Weights of a small GPT-style language model, trained from scratch on English Wikipedia.
Size: 8 layers, MLP 704 GeGLU, vocabulary 512.
Architecture: RMSNorm before each block, tied embeddings.
Training: a variant of Adam for these matrices, 171M tokens.
MLP neurons of a small language model. Each row is named by its layer, matrix (gate and up: input weights) and neuron, and shows model dimensions 0-255. Each number is 500 + 50 x the weight over its row's rms, rounded and kept within 0 to 999. Numbers have three digits each. A neuron's up and down rows have the sign that makes its largest values positive.
After each neuron's rows, "fires after" lists the tokens most often just before its 100 highest values on Wikipedia text that the model never trained on.

L3.gate144:485571402512507374527527497430529559527561570504596502500487400459554549452456450590563462479455586493431456454481492483495503553466426550523436452511580469549471515519531529518530434515506458579490440554453519492484532435562469529499511454461423432539533607477539473421520503504407576500394461541514505434407415434550465564511518510381560427524472420487554488438511488502485527530485553519473502498481397603471440571418487529541439503514480428444533496482515466517523500532526591528525508401470537480461486485495504565598489486422526475451481407515463512502414485622496523486428457520509499520557416393514571608566518484498460528535479472460546519479569509426491551542465407476525479578544500460484502489522504407506515465583497584518430409510483585605373521479539511
L3.up144:598507454502534428482507637575519435558467491500605468479583508533400619461532489422475497524505517498439539459419420455512483487500436490505539567556434451496532586596541483511482493578488600432474516497428536457414605526545452484423578483458482461480532521492496441476518450436488484433574516544484470543492564550435550555544499441548560502485584427473453437623539442552460473464540524574520529450426487516389507462543388447496450475473506544454576403549493416473550527485497530420469535448486408453530604451519434529527438465428442510470501503441526418501510458531493524537443445479529551490525517438451495488576630552546525482435528510501536449428509545559468567462506453499596497425600516557496514454462497521504538550497454515538531510483453371468535532487507518
fires after: "u", " t", "le", " T"

L3.gate53:470540457535500446567446514494478494437506533529577578522564459497510577586544424559578504457443487471441500454487507538590503543469589505542613403496448515514490418475433513575583499446525474562530458486509505454453534504490469341499477452463416444456504503499479490520626515494489532472476520499525475399485494435514480450407510537447514499510516517436534479482646541467503547585586565458394455494526456456471494525425536530430453497546455568505449513557550464500541522556570391580390506498492491413433459553512458539647440439458441518454521471521541546597512485556462491498504530495551510556472544439525483520519393492542496539501504556641609560503509434503464495444514526457480532572497481530543398521434536435518541437577538541459549511431560451501453521489465430
L3.up53:459499537568573541507551521495540496564490511518598548406521515480513537491509535493522477577495508413491570525511546510538499579541573536569464518557505539453565519526426393463615511506484502524444538508527441430569494475474494489513541543509494511457491494516506546535471509411547516496500519501436465492564585465491495464397604430523468486408567573413510453512539540567537536518547600517579500507460484426479513533431406562567495471555496408521458483542508539519533477529442484584518564596547562574498420524443503544444396558586523505461505476477539486392560546506538503432386551454554493473440409470445532448495503523557501448511455516534532561550491572522389504611488563399522382487530402414489495580456545511542590452452606513496588564461442428480548522430483490
fires after: " m", " M", "or", " L", " K", " S"

L3.gate363:533519587528462451461478533512474457431544592465544453470528589554558574487558434515569541564488526545452520471490519532549502491469455498590501500404425458453465513456498485476449503595422546563466527446567559518590582555509384540468589481431485413480489459453594528503539545425513629565483500452441514420450477428470461516476504532557542494449486494481464470403496504510466501497491518618491553559488444471494445493463437581444494420453561443506496487549487535581507481523474464502441464538504459511582526576514517546521482508579472607440379518534568468494547556460508510484504475354512553512479480484578472505461441418546507499558440498477488489422558499525481553467589555416617514562531473418533523544612533537485565427565496520555573491465504388517407565523490556
L3.up363:581572532589454444493546515585585465595465496572472427606429438609438491527481579546526495596577468476451503475503576515568526489511516478478505550509514445507453555509458457488525464570477425580461510495555558514517454473597588440573583507569502459429448540479537499514567481494535500438467432458538534514526448450580544593549516435510623414466508498585526411529524471527495582435447494471550529514556428489458540540509514530423540492479531492418490483560456473510529452553553519569453486482402462501538413523490496523526438478518537529509591574539517420544556514455573589533478514559574521474462508487485463570543564500472502527550494507562566433490500559502480494520462462425603542518544513502428403547509434451419558483635463468426537530545559517453408545569461573
fires after: "il", "i", "f", "e", "our", "el"

L3.gate293:435535484404558543604447565565479486465428533507505565547484398446533563634471487536514456517549525479480491542448547508473524490517459498483505513433489506542543507537530412434506436519548441454497576508458567512552499472476513501544467507518428490479478541563537495541525504495508427415584499412555597541485470370501489465421446517437596575494519445599531451516527457476631534500587571472502540470439513501517481504427456459410467521472502497449516473476525604492556517416574440486527514502475462462596502561497512512576553489421572464536459416517526514544512535495359522509567519506463582508619548413612583477486435501530476503509534432595485562414459448495445486460485586540605521556457490430563432445499546440439565535600534495483439502464552514554480535505502500
L3.up293:469418545500497530487457537480487564534521532496625586493469473602506529553545600546503455548487527506565471543456576600459468505415518557584463471483532448449468493487539454552530562441453486504507513521511548548454551539567421457516581499508514522381561491497556540514504533584531505467555595417474501510494458450512530426444506497500469483570454456579536507438498532415464538532497593477524336548524556446521522552521574416515496478502514553489507470482570566560533525452535428524540446614566486436454483482415510482577614610540467478462512524437489396474489582440510442445525535414528515562505513476460468484488426582509541470497565417550483473521485380488517545467585465463520557536469483533510399538500460519564506577488584436475475556446517502494427553568531641
fires after: " U", " O", " L", "ort", "ut"

L3.gate685:508593494514499391509512492380599421530477505419493488472521462449427502594492438491502564525486481588421459436473462452504381486544531420486503515530483571445473526501534517428509469457513497457511436596516575504499507577463556513510504463445483429471579456468527505453449594510525526444523425418571582520525471442498589531474484488546547439485528483520504453565475478491422641541408499494434519536485482496490547430441492514598543539445499516559567460559591520516608534572492517490504443547484519453472496491517461377568531466545448495463545504538466566563415606513477427467642476511572562484485573546571489482559507558570476454468513433543557510516493610500512526389454542460482445584461369475559490502469482437486500522492466482444424443407554529533511529489499492
L3.up685:467560431449515462470570479428602387516539487536416441594454542373427474543571402562450494511541406531448508494523443432508468470523577467465456488496524572466472517522498475415505476520400463522489491587410554468472533506551538536494482481512478488537527494431556482495462478482502508423507467460540658469498443461505553543439467520445465442408423416460527360538492499505466601461525484414452574490519593448534559517475521572501479530485491461512530576506591513435531568527474465540514536575423446545543496544482528441545539465524509454534547450421434508541405537577461467519590495529488615542475485497557491514509545512598487489435530512478511502501486617561401514498451547492461417570493406521570511547387447464516494464482512515500462413561547530519532478578546470
fires after: "et", "|", "p", "ic", "er", "ol"

L3.gate114:572579478540476419612416430510531501452510544574562451401480414419520539542521421561541453590610467564421459538477475457504474518444456517482547449464455501456437492402533463535456473529576494387501541565504529545455439505487526506422477518538482463489505405550543534498595569523494463484533529539584443605586470413543551613503465534521450602535517444506384496523549516531527549513468539488495425511529500590497557446427519526495449536391444491506568407557516475567513461567589434481535523508497476438560405452565481451570499485516552544482542431508517487570456532519459484537552417503499451452519517536458510584508566562492577424555470500481530460551464551447441431579443539492492500604467449462495492503563500550476532574487507530504454539415479507600488552461487449
L3.up114:593572544573476413533451504533504473470448621474578392419477468408521545563515447492492502592497545556502427490506460434463459581419497507399464446395482523517475557396558507551405473526503514394486472483539545560545462499440434515425490538455489449538514468461531554416602509518556491500501505428588447508562523436539582633480416523483459562464484367444429519506541489587508482556468525516416524482520516457542571411437488517511425533366478499527525422568587535488496475558514477430516509515500571446548509429552492488487495465506473603472456497530491417508440521583510520537490540452501417451483465452504453525454515504565541414499516469421598456550496539473474441480510495472493581588467455482516505531540595534559520525467544510500507495449458517623487517506490514
fires after: " Un", " F", " f", " R", "est"

L3.gate371:445466466419489488539530379435441524611475518486485497474609496465502557540430440522448464475545511471567609594517418478509518474492456472507521542546513504492483495426495567496542479462442427520464560511506506555426484560416585523503523442507524446557511519525547483341541506496506449535475481558574468456451546506527457514580472424492401508557433441527378619504442475470549537570486466481517495471491465463480522518525483417550472541447439559503535408520529450550506512489479462484533538494498526559596477535618478436570506533452479488533581528609567402559428464460486440507550515531465512592573486508492512565503616482584555373545470422546437478474483512516455420535583466448450454562507467464534550520525564496447530573488545458380437411525457565508486492441497532
L3.up371:517452609469512483555497478586450530560533523533485489463503481528490514521497560548438421517490500410522513517449465558414485477462531424494481539514442518475500575477500479573498464397430438531543571445526452523464441499489409478526554469501507468581554517482531476537532463500458559427494466544582489463512389521522468557548478418580447512547459600493472600472509536449408510492534509545515555508541442482465407501498482479473449471492517539461469416457507352536515535475426465555487591489568510512625530463593465534551538553416495576555616537455562405493385533473596492568457507518521574467486515458497545526435496516537472404549470514528444473433488448593500549480585528452513523524598511575512503384555503425589579532453478510476469394525514529385467466526399550
fires after: "al", "art", " f", " for", "in"

L3.gate684:527528556487517452547453525493520497494469486473484422596469412566512540524496449519583377509475539478464436463500603482495467552430523557561429466419483531539512585513477490484477453533504503541500518591445587529497488511564443568440509424520426518407487397449516537495556476457458572547433526553553539511493459384482505554382512494601500494518386519488428424518515509483484577551500522541490440484528444463446453456500420478457446588414451476548481460491483589546513502507543495445466417511534549396535600485588500550582568539540458543469497545569595474427451502472486481517511499549587512665493493449524462564495490558512499541635551485425541498509487509463440479444522466524434596528514475499509451543590474451581573544541519423496544435460587447506531490501555564
L3.up684:442566493526622538479510565515621534563491445501424481529435553523504569467532442641521551507508506383541457527413540460559482447437474528526585501513636505539517546444566473446447535586468539525504507492485531524408514482570449510471447538384445460457433493547506479483507461478520466538484604571488553514436604470534490451477485474533580476469568469554425459515520499520547549473553477538477424487526470441549468470557467467554443527530531555437423483504536474515454539461620572545469492489478544571499555486498482580544544401467417551562505542525521498525555426452486526473532532485555460489649511437539461509486443529449453548478465484481507454520545426628434492466549483511496503530578466537497432480498531478504500643534478560459593382488530453466574506592476571
fires after: ")", " st", " B", " d", "st", "11"